config.toml
norm = "layernorm"
rope_fraction = 1.0
attn_scale = 0.177
optimizer = "muon_variant"
train_tokens = 108100000
MLP neurons of a small language model. Each row is named by its layer, matrix (gate and up: input weights) and neuron, and shows model dimensions 0-95. Each number is 128 + 24 x the weight over its row's rms, rounded and kept within 0 to 255. A neuron's up and down rows have the sign that makes its largest values positive.
After each neuron's rows, "fires on" lists the tokens most often at its 100 highest values on Wikipedia text that the model never trained on.

L5.gate29 [160 125 121 129 126 127 136 153  95 116 109 150 148 155 160 171 129 136 151 123 153 156 141  80 137 117 108  90 161 157 140 149 164 149 140 117 112 145 148 109 109 108 130 162 148 116 135 129 151 136 105 135 173 127 123 125 118 136 110 121 134 134 164 133 109 134  85 118 114 152 129 135 157 151 168 139  94 100 105 131  90 139 121 108 153 137 131 128 122 147 130 141 106 100  84 134]
L5.up29 [147 120  93 119 130 115 141 128 126 125  72 119 117 162 133 188 132 148 101 156 161 112 191 124 108 134 123 121 121 109  88 133 173 165 132 174  84 118 138 121 114  80 134 145 137 157 141 101 138 132 104 116 164 125 144 143 104 146 128 109 171 156 114 105  99 166 122 107 121 114  90 119 136 100 154 127 133 133 160 141 115 130 124 114 130 123 155 156 116 135 101 106 108 130 105 120]
fires on: " b", " B", "or"

L7.gate167 [145 127 130 133 129 143 134 124 129 134  96 165 110 154 133 139 112 123 180 119 151 151 163 133 143 133  94 109  69 123 118 113 152 132 144  66 118  99 162 139 113 160 143 138 123 151 115 109  98 115 107 136 104 155 129 140 104 134 122 129 120 153 127 133 123 111 160 122 144 143 155 107 142 135 114 141 108 195 145  83 142 144  83 147 131  84 137 144  89 126  86 125 127 160 116 116]
L7.up167 [127 157 132  98 131 111 124 121 116 149 132 176 151  93 150 168 103 137 120  76 115 136 151 128 134 116 103 133 120 130 144 162 103 111 125 137 147 117 105  99 130 123 129 106 151  84  93 152  51 145 151 124 130 119 156 145  90 139 124 116  62 119 145 168 102 130 103 110 138 153  83 126 132 147  97 132 128 137 130 117 178 137 130 104 132 112 133 167 121 165 138 157 147 167 120  93]
fires on: " Z", "z", "Z", " Jo"

L5.gate131 [136 114 118 138 112  98 134 102 168 156  92  99 148 119 169 122 134 141 167 129 120 137 113 121  99 108 191 118 171 109 150 157 124 161 126 171 141 108 110 166 119 132 125 144 129 116 140 126 134 116 149 153 100 141 142 111 157 130 124 133  94 125 114 139  69 144  89 136  76 101 136 132 149  64 132 145 132  95 135 118 165 132 133 159 178 105  97 106 112 130 167 132  90 118  96  99]
L5.up131 [109 136 167 152 119 134 131 130 142 149 149 120  97 113 136 116 163 130 104 101  89 108 114 132 157 125 133  97 155 149  95 169 183 129 142  97 142 140 101 121  92 108 179 142 106 112 108  95 132  93 138 170 151 110 134 149 132 135 139 136 120 126 162 131  88 146  97 132  99 125 173 109 140 102 108 122  86 125 170 109 123 126 100 133 141 137 153 132 129 155 143 124 169 123 145 146]
fires on: "ed", "ur", "ood", "iv", "ath"

L4.gate45 [110 129  55 119  79 116 168 154  92 121 119 148 133  99 170 106 113  90 143 121 139 130 118 117 157 136 120 103 118 142 104 127  84 113  91 124  96 118 119 141 123 143 116 143 155 143  98 119 136 119 124 156 131 149 135 148 120 121 118  83 149 158 107 130 127 143 148 120 167 169  59  67 156 134 135 147 132 101 107 134 122 128 114 139 128 135 127 127  77 134 125 123  94 139 168 136]
L4.up45 [ 86 118 146 165 134 117 115 119 133 148 150  63 154 133 130 135 152 173 152  90  87 131 128 129 129 139 108 175 146 111 106 133  98 112 117 163 147 171 154 188 109 124 162 112 130 156 136  98 148 117 129 134 160 123 115 143 118 124 117  90 113 110 129 113 125 141 148 167 104 153  96 113 122  87 172 158  98 122 125 117 138  74 128 165 125 143 113 120 100 151 149 175 173 142 171 136]
fires on: "al", "ing"

L7.gate177 [126 139 119 174 110 164 148 159 138 129 109  93 123 175 122 128 115 136 124 136 166 171 140 129  87 120 137 108 149 142 148 105  93 102 138 107 130  82  98 127 160 148 149 169  86 105 178 126 188 124 168 131 120 106 118 130 132 125 134 136 110 126 127 114  96 125 147  88 104 169  94 169 109  92 114 146 115  86 148 116 127 127  90  80 101 125 124  92  81 126 147 144 145 106 151 157]
L7.up177 [ 99 160 171 121 132 152 107 163 132 120  62 107  95 152 134 133 121 141 115 145 148 150 117 137 108 130 121 159 116 164 153 179 151 117 132 123 112 136 114  76  98 166 156  71 114 109 124 105 142 115 131 113 141 141 150 108 112 157 105 125 119 120 109 149 100  88 107 124 142  87 143 116 146 117 137 149 119 109 185 139 143 118 133 135 138  96 145 131 129 135 105 134 168 117 132 164]
fires on: " re", "ur", "ol"

L3.gate161 [129 140 104  97 150 152 146 133 126 165 135  97 175 160 123 150 143 135 116 135 108 160 153  92 149 111  85 101 139  80 123 174 123 171 116 147  93 182 140 118  86 166 137 202 143 117 111 104  94 137 113 143 133 126 121 152 125 130  96 132 121 114 119  91 123 165 138  96  94 111 128 127 149 144 102  98 122 133 122 154 151 118 172 104 100 124 101 145 112 107 109 149 108 120 112 104]
L3.up161 [148  95 124 132 136 160 132 162 120 118 170  83 124 120 126 117 128 141 141 159 139 149 145  97 123 110  90 130  97 127 108 178 117 194 152 158  93 151 144 110  90 135 167 210 113 129 112 100 106 129 104 110 160 125 117 171 151 141  97 123 133 112 112 105 124 161 179 114 130 132 122  89 149 162  96 145 148 144 131 177 148 120 169 120 141 131 185 118 104 103  97 139 133  92 125 133]
fires on: " b"

L8.gate18 [110 106 113 169  86 128 134 105 143 139 141 131 115 131 156 137  89 163 141 130 169 140  93 109 119 168 125  91 131 156 123 120  93 103  99 101 123 114 125 106 104 147 142  92 136 127 118 125 139 118 156 117 150 160 143 130 144 118 106 102 115  94 103 112 136 127 108 125 175 105 113 108 127 105 129 151 162 137 126 133 108 145 123 133 150 141 126  84 125 111 175 126 101 165 165 156]
L8.up18 [116 100 128 104 127 107 121 120 142  95 119 114 161 149 168  63  93 127 141 119 121 111 106  77 131 159  99  88  90 156 118  93 167 118 134 146 110 190 130 134 116  73 121 129 157 136 121 136 130 122 128 126  98 116 122 118 156 171 121 143 141 167 103 169 150 152 145 137 111 134  94 103 167 104 119  84 154 160 166 154 133 118  62 116 109 148 128 135 120 150 160 149 117 131 150 157]
fires on: " al", "al", " Al", " Col", "as"

L3.gate29 [118 136 144 135 147  89 119 132  91 156 111 117 124 140 114 155  95 120 148 109 132 143 136  94 183  97 151 142 172  87 131 151 117 109 156 194 126 113 134 130 127 135 104 140 155 151 119 131 103 141 146 131 180 107 160 133 140  93  90 135 129 116 107 140 162 138 136 102 124 139 151 135  92 125 122  98 122 150 154 156 106 134 144 123 115  95  68 117  83  90 136 155 135 111 130 169]
L3.up29 [125 122  99 117 149 106 106 130 129 122 117 165 130 129 105  96 135 151  99 125 105 174 142  93 174 143 164 146 181 106 147 163 124 142 165 125 139 148 140 116 129 138  72 135 101 146 157 116 112 131 178 148 153  95 173 145 137  89 146 120 137  96  79 112 152 121 122 124 154 127 127 156 122 129 128 121 103 150 155 139 122 146 117 150 102  87  58 129 181  96 131 159  91 135 119 128]
fires on: " of", " en", "au", ":", " can", " in"

L5.gate82 [113 151 127 119 109 134 156  98 105 144 137 150  79  86 113 110 114 111 115 129 183 106  99 121 168  88 139 138 120 106  94 173 145 111 118 113 111 161 150 152 156 117 125  91 144 110 130 105 118 135 147 124 137 121 117 177  87 123 112 144 144 136 119 107 148 149 146 137 112  82 115 150 109  97 160 109 144 104 143 107 110 102 134 117 146 113 161 165 153 108 116 160 116 170 129 117]
L5.up82 [133 164 141 112 110 114 107  92 147 129 155 166 105 137 156 117 132  88 150 125 141 149  77  90 159  97 100 114 114 134 105 156 155 139 125 143 156 127 128 176 103 127 150 119  92 104 125 115 118  87 141 116 120 138 137 169 145 132 111 131 141 159 168 133 128 128  98 133 148 129 109 170 120 136 126 126 144 106 129 119 146 163 163 100 187 136 182 138 134 124 109 132 105 176 103 114]
fires on: "ss", " ass", "ord", "i", "ll", "d"

L7.gate126 [123 135 112 155 128 149 130 114 161 120 146 166 140 154 127 173 112  90 138 138  95 105 119 110 111 145  81  72 128 119 136 124 124 140 149 141 108 136 107 151 136 122 145 158 120 108 108 129 138 118 115 144 137 130 139 122 104 130 135  80 106 150 117 140 134 126 124 140 100 129 109 115 104 175 145 175 143 111 133 106 185 164 147  90 154 110 158 137 132 106  80 114 120  70 188 121]
L7.up126 [115 117 121 134 119 169  98 106 153 115 141 124 147 124 165 114 136 136 144 139 146 117  90 124 100 131 152 128 131 182 133 139 127 170 175 114 126 159 114 134 100  81 153 117 123  60 131 116 154 109 112 154 163 122 100 123 118 189 153  97 109 192 152 152 123 149 171 136 102 157 133  97 120 137 114 120 139 151 103 130 145 140 124 148 114  80 127  77 124 151  77 124 106  86 150 139]
fires on: "b", "f", "an", "emb"

L9.gate18 [137 137 123 139 138 145  96 133 139 127  98 137 145 151  97 122  87 158 116 109 157 121 115 151 128 164  96 167 126 119  91 135 184  95  86 114 152 144 114 153 140 131  85 132 103 108 128  70 131 133  97  72 116 137  97  95 137 154 111  97 201 139 127 164 109 157 145 109 121 147  91 127 128 122 119 113 147 123 109 140  82 119 110 128 118 132  84 170 111 118  82 167 164 136 105  85]
L9.up18 [119 145 166 101 103 132 108 123 141 151 125  92 119 129 119 164 107 166 141 145 115 132 129 121 180 149 138 148 108 133 126 183 173 127 152 128 148 135 176 113 115 161 106  89 132  90 126 116 158 117 163  86 110 124 163 136 134 130 125 160 186  97 168 164  93 108  87 115 148 129 137 104 160 100  81 118 109 138 133  92 127 123  74 147 118 114 123 114 121 117  94 109 154 140 112 119]
fires on: "l", "ur", "h", "te", "el", "e"

L9.gate156 [147 178 146 164 150 155 133 173 150 129  85 127  85 155 155 105  94 142 135 152 124 162  98 125 141  84 122 152  68 124 127 147 124 121 137 129 147 124 151 125 116 132 132 167 115 106 125 135  73 167  92 103 111 117 125 183 150 138 133 132 149  95 106 127  80 116 180 107 139 118 113 105  65  88 149 134 124 106 149 136 152 152 115 133 107 126 116 117 125 157 168 115 150 127 106 129]
L9.up156 [114 111 136 109 135 127 107 121 139 177 123 138 139  95 103 164 118 138 144 141 118 194 123 111 122 140 143 164 133 141 136 100 127  84 120 152 110  97 119  95 124 143 131 127 150 146 128 110 116 150 131  91 141 122 134 158 139 114 140 128 143 159  61 112 136  62 136 170 121 143 133 160 171  78 140  96 128 122 135 120 163 155 136 142 131 184  92 146  96 150 108 120 159 134 158 168]
fires on: "r", "p", "c", "h", "ur"

L8.gate103 [120 139 148 123 104 150 109 119  98 128 116 151 105 153  99 117 127 136 122 125 117 148 117  92  92 144 115 103  82 146  99  94 159  92 106 130 104 109 146 176 177 117 100 162  97 105 154 163  89 153 148 139 147 146  97 153 102 171 135  87  94 119 156 158 139 135 123 117 139 123 125 160 140 110 124 159 127 115 107 183 138 146  86 134 135 148  70  98 126 140 129 167 120 105 179 117]
L8.up103 [145  75 150  61 113 170 114 140 121 107  84 148  77 151 156 108 124 151 155 143 125 119 132 117 124 142 142 141 135 174 109 124 149 102 104 116 143 149 122 158  90 137  94 169 118  82 170 157 139 122 133 135 124 117 142 103 124 152  84 126 147 124 119 141 121 116 123 170 101  83 154 117 163 155 179 129 112 144 114 157 110 141 117 118 170 128 105 121 120 119 138 111 147 129 150 141]
fires on: "ec", "ur", "uc", "us", "ee", "er"

L8.gate119 [121 158 133 132 146 142 140 150 131 105  91 129 118  87 146 116 124 148 110 125 135 129 115 123 128 134 124 140 212  93 160 145 117 109  98 132 141 151 112  96 129  88 114 130 125  99 165 137 116 158 170 131 104  87 140 136 135 127  87 141  97 165 151 118 142 120 102  88 126 151 118 122 143 127 134 127 159 110 120 101 158 165 145 159 114 111 146  98 134 104 146 153 103 141 135 135]
L8.up119 [171 112 102 107 123 132 171  85 135 175 151 112 145  94 121 110 138 127 153 117 123  99 109  83 101 138 130 156 113 148 129 132 109 110 120  85 113 150 114 133  80 135 168 129 101  92 127 142 139 115 130 134 109 114 119 144 150 145 119 177 149 180 140 171 143 138 135  98 174 146 137 109  96 144 113 122 122 101 129 118 118 139  98 111 131 115 164  83 115 140  83  93 124 127 149 109]
fires on: "m", "t", "b", "ra", " th", "an"

L9.gate98 [131 139 204 140 138 113 132 107 158 130 100 131 138 142 136 117 106 102 122  97 104 107 113 122 101 154 173 137 114  93 163 123 136  99 145  80 169 167  84 135 128  89 109 160 102 122 169 129 169 117 119 143 125 141  96 143 140 174 108 100 135 143 127  86 109  86 130 125 100 161  70  97 138  87 137 163 144  94 158  96 160 151 107 146  91 167 115 111 124 124 142 115 153 136 133 100]
L9.up98 [107 141 154  60 114 172 124 165 108 136 113 108 111 113 120 193 124 140 136 134 118 136 128 122 121 107 147 134 156 128  95 135 109 123 122 110 102 175 111  93  72 139 104 141 117  86 112 126 146 142 121 165 109 133 166 158 114 172 127 107 132 161 144 174  64 118 149 133  83 136 159 100 114 106 141 171 120  92 100 121 171 124 147 168 108 139 137 142 105 107 144  96 134 117 143 102]
fires on: "b", "ra", "m", "ru", "re"